From a checkpoint of a small transformer trained on Wikipedia: rotary positions, untied embeddings.
MLP neurons of a small language model. Each row is named by its layer, matrix (gate and up: input weights; down: output weights) and neuron, and shows model dimensions 368-495. Each number is 128 + 24 x the weight over its row's rms, rounded and kept within 0 to 255. A neuron's up and down rows have the sign that makes its largest values positive.
After each neuron's rows, "fires on" lists the tokens most often at its 100 highest values on Wikipedia text that the model never trained on; "raises" lists the tokens whose logits its output raises most directly, leaving later layers aside. A number after a token or word is its count.

L10.gate755 [136 109 178  88 153 138 114 105 140 155  93 140 109 143 117 125 142 132 121 147 119 151 123 125 125 107 117  92 130 104 160  83 111 149 145 127 111 147 100 117 111 154 129 105 133 124  81 120 117 121 127 155 141 133  82 170 172 122 170 109 159 120 190 129  95 115 134 121 105 131 125 124 136 151  91 139 153  60 107 145 112 143 150 123 130 136 135 137 108 169 145  94 121 115 140 147  85 165 118 124 110 133 128 152 124 128 132 162 105 142  70  55 123 159 113 125 169  95 131 120 161 158 132  71 153 114  99 190]
L10.up755 [136 136 182 151 118 166 120 131  93 114 157 130 163 143 120 106 132  79  90 131 140 108 122 166 127 149 129 129 121 136 143  92 133 116  85 116 130 119 121 167 130 145 188 124 109  86 118 130 104 117 115 169 147 123 112  89 187  72 153 119 164 143  98 123 127 127 145 138 142 144 113 147 146 105  96 139 114 125 106  87 111  92  83 121 123 138 115 123 148 143 130 153 155 131 105 181 135 126 150 179 118 113 129 133 121 115 102 142 119 117 124 122 117 111  74 143 133 129 147 139 144 109  71 102 131  80 130 126]
L10.down755 [159 120 183  84 136 149 133 134 123 124 149 111 127 135 128 132 162 144 116 131 133 137 130 124 103 133 143 130  75 120 127 102 129 145 103 120 120 122 122 151 139 142  98 132 123 137 106 147 108 131  83 179 117 103 116 145  84  94 140 142  94 128 193 127  67 148 129 146 130 162 147  97 153 118 131 103 104 129 147 112 111 107 144 189  88 140 131 141 124 127 128 108 155 125 129 128 119 121 121 136 130 158 130 117 148  98 109 146 150 147 140 137 140 134 108 117 129  85 144 124 143 172 156 136 160 101  92 105]
fires on: "," 99
raises: " among", "hap", "tti", " respectively", " as"

L7.gate777 [130 121 108 143 116 132  95 114 134 104 134 142 119 142 147  96 174 120 144 107 155 134 150 135 121  78 145 123 119 103 139 121 155  98 109 157  98 162 112 118 120 130  97 125 156 151 121 175 109 135 148 214 121 160 106 125 155 134  98 169 121  92 121  87 108 148 137 108 144 110 111 139 115 109 113 116 136 140 141 138 139  97 170 132  92 150 135 106 129 119 117 168 129 180 112 122 111  90 141 150 121 129 105 160 135 161 136 130  74 154 135 101 150 137 152 132 129 125 116 126 136 140  95 114 119 103 133 152]
L7.up777 [113 135  95 183 145 142 134 147 136 123 158 122 129 155 142  69 150 137 190 145  96 114 106 119  99 104 118 152 128 116 158 135 191 101 137  91 140 134 136 132 158 136 144 153 134 125 144  92 111 124 128 127 152 131 123 104 118 135  89 162 112 136 118 158 150 146  82 104 135 123 141 134 118 117 159 103 160 112  76  71 156 128 154 163 125 116 141 106 115  69 129 142 115 135 140  95 138  98 141  99 104  93  92 123 106 122 119 172 107 146 164 127 179 173 152 136 143 131 125 141 144  99  93 121 119 138 131 152]
L7.down777 [130 142 132  91 127 117  92 121 132 113 119 150 128 133 124 178 119 139 142 173  96 111 123  90 153 140  99 133 182 105  98 107 142 116 171  99 173 162 114 164 123  78 117 154 122 121  86 130 122 109 135 124 139  90 153 124 123 101 104  99 125 125 143 186 129 127 144  95 109 148  90 165 162  78 114 107 108 105 143 137 109 125 163 141 121 137 104 151 157 140 128 148 116 156 105  65 109 136 168 110  95 124 127 131  96 150 113  94 134 126 163 101 147 139 139 149 171 119 115  92 102  90 135 115 156 122 109 111]
fires on: " where" 46, "Where" 8, " which" 5, "ad" 5
raises: "as", "by", "tic", "ver", "in"

L2.gate830 [111 133  90  84 106 155 157 134 144  90 122 143 101 135 118 110 151 166 137 167 131 134 180 121 150 134 147 144 138 131 157 139 141 138 154 148 123 145 116 159 142 126 114  81 113 130 152 142 140 144 138 131 147 169 121  78 122 121 126 122 182 106 117 105 124 143 109 135  86  85 130 155 152 135 100 189 119 101 113 111 149 137 149 121 177 124 140 130 181  83 128 120 129 123 116 114 144 104 129 105 160  83 133 120 137 128 179 187 158 133 112 132 113  97 109 132 131 135 106 131 135 130 125 116 152 147 171 129]
L2.up830 [143 137  92  96 120 138 156 161 124 101 130 114 122 136  98 100 164 122 146 151 108 115 126 110 148 125 136 124 129 133 121 102 155  80 128 141 112 118 127 157 157 144 205  88  89 110 140 108 183 137 131 127 155  71 154 127 115 110 133 131 116 126 110 155 124 157  81 158 118 108 109 135 138 128 108 147 148 122 100  89 127 165 127 111 163 135 139 145 179 112 177 126 140 143 177 117 158 116 129 119 144 117 140 126 198 128 169 147 135 111 137 125 104 115 200 123 101 141 145 124 138  95 137  87 116 169 101 142]
L2.down830 [ 95 107 135  87 111 151 113  57 105 123 108  86 157 106 126 119 124 120 182 140 115 153 189 106 109 111 148  72 160 133 149 121 107 144 127 154 109 154 121 145 143 139 147 154 131 130 110 141 147 123 100 114 172 131 108 143  79  94 133 128 131 102 134 141 131 163 134 146  98  99 134 116 122 134 116 155 149  67 129 133 136 183 149  93 161 166 142 110 143 139 132  89 118  92 120  96  98  94 147 133  73 109 152 104 169 111 137 153 178 124  90 133  98 131 170 139 146 145 159 135 117 137 160 115 118 150 147 126]
fires on: "s" 20, "vers" 14, " public" 14, "ers" 9, " encourag" 5
raises: "ement", "ities", "ite", "ions", "ional"

L9.gate691 [108 156 141  97 122  99  97 128 154  55 132 123 142 120 128 139  99 147 160 136 153 140 114 124 145 130 116 143 129 164 123 155 142 127 129 155 159  87 162 116 115 116 109 103 153 109 117 161  89  99 108 106 118 164  92 128 120 135 137 121 143 141 139  90 127 134 112 126 107 118 165 144  99 140 134 170 122 152  89 131 166  89 150 156  94 118 156 141 113 122 123 131 101 100 148 102 103 142 111 171 128 130 118  97 153 206 114 114 130  79  89 124 114 160 137 118 130 111  89 130 156 130 154 120 182 135 105 136]
L9.up691 [124 137 120 113 122 125 132 137 114  69 124 112 126 129  92 108 124 175 157 141 103  80 133 122 130 169  96 141 160 125  95 114 138  91  87  85 122  92 120 164 154 141 181 151 149 156 114 155  64  90 119 106 132 125 137 123 109 119 126 162 149 159 183 173 113 127 157 109 148 158 148 138 141 133 127 119 146 106 118 139 131 109 109 137 141 141 134 159 129 117 102 120 132 136 142 131 181 128 107 134 133 114  90 128 108 125 129 136 165 134 139 120 117 163 164 151 142 136 112 137 134 124 126 157 121 124 128 109]
L9.down691 [105 179 123 132 110 133 135 110  78 116 109 139 113 154 132  96 124 110 152 148 143 147 126 123 150 162 134 170 116 132 136 131 130 145 132 102 104 102 156 125 137  99 113  91 151 144 113 136 110 135 111 164 141 129 128 155 134 128 149 133 122 163 146 103 113 128 174 138 124 169 173 103  86 114  94 135 138  94 141 158 168 153 120 167 147  92 142 108 162 112 150 109  87 164 140 120 130 144 164 152  91  84  92 105 146 129 151  90 113 129 129 159 173 145 139 114 154 143 143 108 164 122 123 116 146 111  93 129]
fires on: " Le" 34, "le" 18, "Le" 11, "é" 8, " Re" 4
raises: "ón", "tic", "ica", "xi", "ster"

L12.gate707 [111 153  81 107 124 158 165 122 115 160 112 111 106 109 150 145 131 124 189 123 165 152  92 124 147 152 147  78 111 123  87 110 139 107 125 141 144 155 132 132  92 155 119  91 107 114 125 106 134 137 102 124 147 110 125 138 130 108 108 164 153 151 148 123 128 185 124 137 123 113 132  59 135 145 108  95 109  86 105 140 157 130 135 137 129 143  65  97 161  88 120 134  89 109 143 102 136 106 108 106 100 101 112 132 146 148 140 140 112 156 153 127 110 122 129 107 133 146 156 150 104  84 158 106 115 123 164 121]
L12.up707 [116 139 109 119 132  94 171 124 121 103 137 118 134 135 134 145  94 117 164 151 100 120 121 142 107 146 150 118 129 111 114 114 176  85 101 110 154  91 144 110 147 122 139 107 107 116 162 111 113  94  97 121 153 124  97 149 157 115 138 136 177 150 130 119 183 134 127 159 147 111 117 101 136  90 106 123 102 110 127 144 134 133 111 169 110 145 122  85 147 117 139 116 139 134 145 142 106 100 149 113  83 128  86 137 141 170 152 152 113 142 126 156 101 149 143 137 113 159 108  86  84 100 125 142 110  93 110 170]
L12.down707 [175 120 146 114 110 128 137 117 130 119 141 110 160 147 119 152 145 162 105  80 153 117 128 105 113 124 127 107 134 149 128 130 138 136 134 139 175 143 102 147 130 148 108 106  80 159 133 141 166 127 152 101 134  85 148 122  88  96 129 116  73 161 150 142 108 135 116 117 150 100 120 146 135 126 154 105 121 136 143 124 105 109 128  65 162 135 125 144  97 145 127 108 139 127 102 127 103 154 150 103 151 128 150 147 129 132  84 147  81 133 125 133 147  83 123 121  98 147 125 116 123 132 143 137 119 134 139 142]
fires on: " " 36, "n" 9, " I" 8, " c" 6, " it" 5
raises: "'", "’", "standing", "ate", "roll"

L8.gate136 [133 162  99 129  96 148 150 116 144 122 112  82 164 169  71 136 111 132 144  99 153 155 113 122 102 111 132 109 118 123 116 134 117 169 136 130  91 133 143 152 141 107 127 105 113 106 119 122 131 153 123 117 128 123 124 114 112 126 149 122 144 160 143 159 133 191  83 103 158 114 184 143 144 115 121  98  73 133 147 153 128 163 108 127  97 115 144 122 179 128 123 123 148 163 110 190 115 110 126 165 154 121 116 137 128 125 124 144 112 146  80 176 125 111 118 108 133 108 115 142 141 182 102 119 110  79 119 112]
L8.up136 [137 152 114 135  88 139 149  63 101 146 162 145 143  93 103 162 140 153 136 108 182 116  94  99 134 122 145 132 130 142 132 175 140 128 158 110 114 101 144 144 103 108 138  99  89 100 131 104 140  90 126 149 122 141 124 123  70 149 146 144 143 134 117 130 119 166 122  99 108  90 176 157 111 174 132 117  95 118 132 101 111 144 141 111 116 120 135 123 201  88 119 124 160  86 113 130 126 128 132 179 108 107 141 140 128 104 108 137 126 134 105 111  94 140 111 133 105 119 135 132 148 167 113 130 125  68 146 107]
L8.down136 [130 116 120  95 101 143 106 116 111 129 157 125 142 133  97  97 115 155 143 144 132 125 166 146  74 146 146 122 129  95 121 134 132 106 130 136 128  96 125 180 130 123 110 106 112  76 112 107  95 129 122 135 116 162  93 127  91  99 124 166  78 137 143 183  95 138 127 133  88 118 140 143 117 162 142  84 133 127 150  93 157 151 177 112 113 112 183 120 149 127 130 125 137 130 107 124 125 172 154 157  67  87 121 121 129 117 147 141 114 129 165 168 120  87 149 123 111 105 119 116 142 128 115 135  87  94 135  96]
fires on: " on" 88, " off" 7
raises: "to", "board", " the", " top", " Earth"

L11.gate162 [103  84 142 145  99 168 122 136 123 117 109 174 110 134 129 119 140 117 127 118  92  94  87 130 112 139 176 130 139 145 131 120 164  88 100 141 142 120  99  86 130 124 145 143  96 134 184 155 113 122 154 128 141  80 178 138 115 186  96 114 163 109 137 102 151 156 152 164  89  97  84 163 165  99 122 101 103 112 162 113 160 121 125 154 127 150 129 158 112 143 101 126 164 168 109 120  72 167  96 121 143 106 130 171 130 125 154 116 132 146 135 119 151 122 157 188 120 140 111 106 133 133 163 147 104 136 134 122]
L11.up162 [145 100 156  84 102 110  87 115  90 154 142 109 167 177 148 124 144 105 115 112 104  76  95  74 117 143 131 160 118 134 121 176 141 132 128 133 124 120 114  78 129 115 151 136 122 130 128  95 154  96 155 123 120 114 135 149 160 110 137 132  97 144 136 105  97 146 112 124  90 132 114 163 108 189  78 123 110 103 153 103 175 148 110 123 114 136 147 127 123 107  97 145  87 109 140 128 137 157 115 143 161 135 114 122 136  83 143 106 145 117 116 115  91 116 143 126 175 141 121 131 114 145 168 120 110  72 134 103]
L11.down162 [138 125 170 124 189  98  84  95 127 143 130 146 134 148 130 125 145 149 115 139 131 157 120  93 122  81 103 172 131 138 109 120 175 113 133 128 126 133 106  88 176 151 134 109 182 164 153 180 112 143 105 135 126 158 141 144 100 122 178 165 124 157 113  91 132 107  97 128 115 145  97 145 115 127 130 104 169 117  87 129  99 145 170 165 102 142 157 133 138 123  83 106  98 122 139 123  97 211 173 121 159 132 122  96 107 117  93 160  97 103 109 162 143 113 124 107 103 139 140 131 150 141  93 168 106 109 120 125]
fires on: " a" 29, "D" 8, " Di" 6, "E" 5, " be" 5, "di" 4
raises: "ver", "ef", "im", "ner", "vid"

L2.gate155 [165 135 118  99 143 123 134 116 123 150  58 107 149 171 124  98 153 142 166 126 106 174 120 174 120 105 124  80 117 129 159 145 121  81  98 161 135 120 134 130  95 144 133 112 111 137 125 109 149 117 140 114 123 122 113 106 103 134 147 155 148  81 145 125 154 146 117 115  93 116 151 115 140 152 141 137 120 135  82  87 118 126 158 130 120 114 136 102 122 154 136 131 168 151 115 162 120 131 127  78 114  96  86 148 148 165 138 106 126 137 100 105 105 124 142 101 142 161 116 149 117 127 140 169 105 144 132 126]
L2.up155 [166 123 174  96 118 116 164 141 152 160 118 139 184 142 136 184 124 132 137 127 107 117 117 135 128 111 147 129 115 103 153 123 131 134 102 141 131  98 151 127 138 135 125 130  72 143 124  80 108 115 153 165 113 132 112 130 120 130 110  94 127 125 138 147 155 174 117 130 117  92 137 158 126 141 124 129 131 143  98 118 107 130 121  78 106 133 176  75  97 120  95 122 163  94 105 130 147 101 137 109 120 148 101 148 129 122 131 107 135  81  97 125 121 161 143 124 117 146 126 122 121 142 114 184 117 105 156 114]
L2.down155 [179 156 144 122 140 187 126 157 100 166 129 108 144 191 117 137 124 122 118 127 124 153 159 152 121 153  63 124 130 160 152 143 143 100 122 142 133  95 170 109 145 142 170  94 153 146 144 112 111 146 140  98 104 132 132 138  93 152 122 155 137 113 148 153 140 131 123 117 112 121 118 157 137 115 126 154 130 136 122  91 100 121  89  97 134 137 151  92 111 127 146  94 128 109 141 120 142 128 156 121 110 101 139 140 122 154 117 146 129 137 123 140 101 120 117 168 165 159 127 140 140 156 113 131 131 149 125 179]
fires on: " some" 33, " many" 17, " several" 16, " Some" 8, "y" 7, " various" 4
raises: "where", "body", "time", "one", "what"

L3.gate420 [119 104  87 144 137  87 133 146 115 144 133 150 148  99 165 110 120 159 114 124 134 129 180 100 174 142 120 103  99 164 124 121 115 109  97  69 147 155 156 146 105 129 147 134 100 108 102 188  56 119 113 140 113 119 121 107 120 122 152 125 134 137 114 111 105 147 147 109 160 142 133 119 103 132 114 122 163 134 147 162 178 102 109 133 104 151 149 119  83 107 120 162 134 142 108 113 127 114 160 155 138 138 126 117 125 168 130 118 168 151  97 127 155 126 107 138 151 148 159 108  92 116 140  95 140 155 121 168]
L3.up420 [154 157  87 116 152 188 199 145 146 124 148 166 127 140 143 145 137 140 131 104 113 111 154 121 150  98  98 137 183 165 106 115 152 123 126  83 123 107 142 141 142 148 144 121 177 114 121 144 101 107 134  90 101 100 154  98 149 144  76 136 148 137 105 138 137 126 120 106 161 141 124 114 116 138 117 135 159 117 118 192 159 103 111 125 111 118 120 119 108 160 163 157 144 157 134 167 147 120 131 112 156 142 103 134 120 136 100 120 180 161 103  88  91 129 128 131 154 119 137 121 129 149 105 149 106 121 150 147]
L3.down420 [159 137  68 147 100 125 188 136 122 116 140 159 142 165 138 117 148 128 156 124 133 142 149  87 113  73 123 122 161 135 124 132 116  88 141 118  95  91 123 173 130 149 113  86 120  94 137 143 100 139 122 121 136 133 136 141 125 143 158 143 133 118 161 141 110 103 120 117 165 133  98 105 136  70 114 104 150 123 156 132 109 107 115 139 163 128 138 112 124 130 149 131 147 134 108 148 114 126  94 119 139 127  99 113 108 133 105 128 171 152 111 125  89 162  78 136 112 110 152 135 144 182 130 138 122 127 122 193]
fires on: "ill" 21, "on" 16, "in" 11, "ur" 10, "man" 6, "s" 5
raises: "age", "ography", "old", "ix", "ico"

L10.gate112 [156 139 160 138 163 122 104 102 142 106 126 126 169 104  84 125 117 106  78  98 132 127  92 109  93 145 131 167 142 123 111 112  81 120 154 115 102 153 121 156 155 132 153  89 119 117 135 114 124 113 120 173 115 116 121  99 115 130 109 130 163 118 130 112 137 124 137 126 130  86 102 169 142 150 131 122 133 112 137 114 122  88 110 126 117 137  98 145 107 124 128 124 107  90 103 130 112 122 126 108 125 198 131 122 114 169 131 107  86 119 162 125 124 129 141 121 137  92 139 144 159 114 122 139  93 119 134 134]
L10.up112 [ 89  99 179 112 119 159 128 151 132 100 175 133 133 157 114 157 135 135 103 125 125  99 127 112 160 140 122 174  91 177 176 115  77  99  81 114  78 189 118 111  97 169 149  97 101 104 159 144 151 105  93 129 119 147 123  90 136 116  66 187 139 152 164 112 181 123 142 121 157 111 126  94  91 144  83 140 126 143 139 153 136 142  86 125 145 117 138 106 108 159 151 118 105 104  86  99 156 103 128 116 171 168 138 150 166  93 115 152 142 169 164 110 119 132 155 155 118 125 140 139 128 124 118  79 103 127 122 115]
L10.down112 [102 130 143  96 124 206 131 114 124 127 120 134  96 143 121 146 130 140 123 117 108  81 143 105 129 156 117 177 122 139 112 116 130 148 135 144 150 161 145 107 142 138 104 113 136 140 131 101 104  97 113 112 115  73 172 126  97 149  76 181  75 128 113 108 164 115 170 132 120  88 138 128 119 129 117 133  90 107 148 145  91 106 135 134 113 133  92 155 164 152 144  87 133 120 136  67 118 134 126 119 107 163 117 130 132 104 145 171  92 166 137 126 115 125 173 125 127 140 128 157 155 116  95 131 110 111 122  91]
fires on: " E" 58, "E" 21, "e" 21
raises: "cho", "vic", "vil", "mission", "ff"

L9.gate453 [125 104 120 162 132 140  91 101 124 113 162 125 123 166 133 145 109 121 113 121 116 180 146 142 129 149 147  86 167 175 115 115 141  92 120 107 103 159 140 154 129 147 144 158 124 113 145 139 118 142 125 111 145 118 175 107 134 160 117 135 138 154 154 130 118 149 107 100 163 129 100 111 104  92  97 150 184 132  80  89 128 115 168 153 137 136 114 142 115  90 120 117  61 139 127 135 171  97 156 143  95 147  91 152 142  98  85 130  98 127 130 123 111  98 152 136 155 113 161 123 118 110 137 136  97 165 135 159]
L9.up453 [131 124 109 150 114 121 108 127  63 102 126 112 134  71  95 133 128 176 138 133  65 142 160 159 105 157 124 129 132 149 111  92 135 100 149  96 128 114 144 181 137  87 124 149 115 118 149 106 146 130 119  89 134 183 170  92 126 154 118 139 114 130 134 112 125 152 120 127 132 122 107 122 151 113 122 125 121 149 107 173 146 104 124 141 138 174 120 137 114 131 117 102 101 138 135 120 168 123 142 111  92 190 103 131 160 138  95 139 110 116 175 105 116  78 145 134 124 114 126  96 127 134 120 130  79 143 138 119]
L9.down453 [138 118 117 135 141 116 137 114 139  92 144  99  83 155 126 155 111 170  90 105 137 108 157  78 145 147  74 109 140 151 126 152 165  84  93 144 189 171 127 141 145 118 146 173 169 164 139 140 104 135 156  76  95 168 137 192 142 149 134 158 130 132 107 139 121 102 183  90 113 112 136 128 116  81 104 137  72 113 159 105 114 115 152 131 118 136 104 163 126  94 125  81  94 189 146 123 129 115 123 141 128 115 108 148 130  88 193 111 165 156 129  75 126 124 125  81  83 118 137  69 131 144 141 102 125 130 137 130]
fires on: ":" 43, " can" 11, " to" 6
raises: " be", " The", " A", " a", " Be"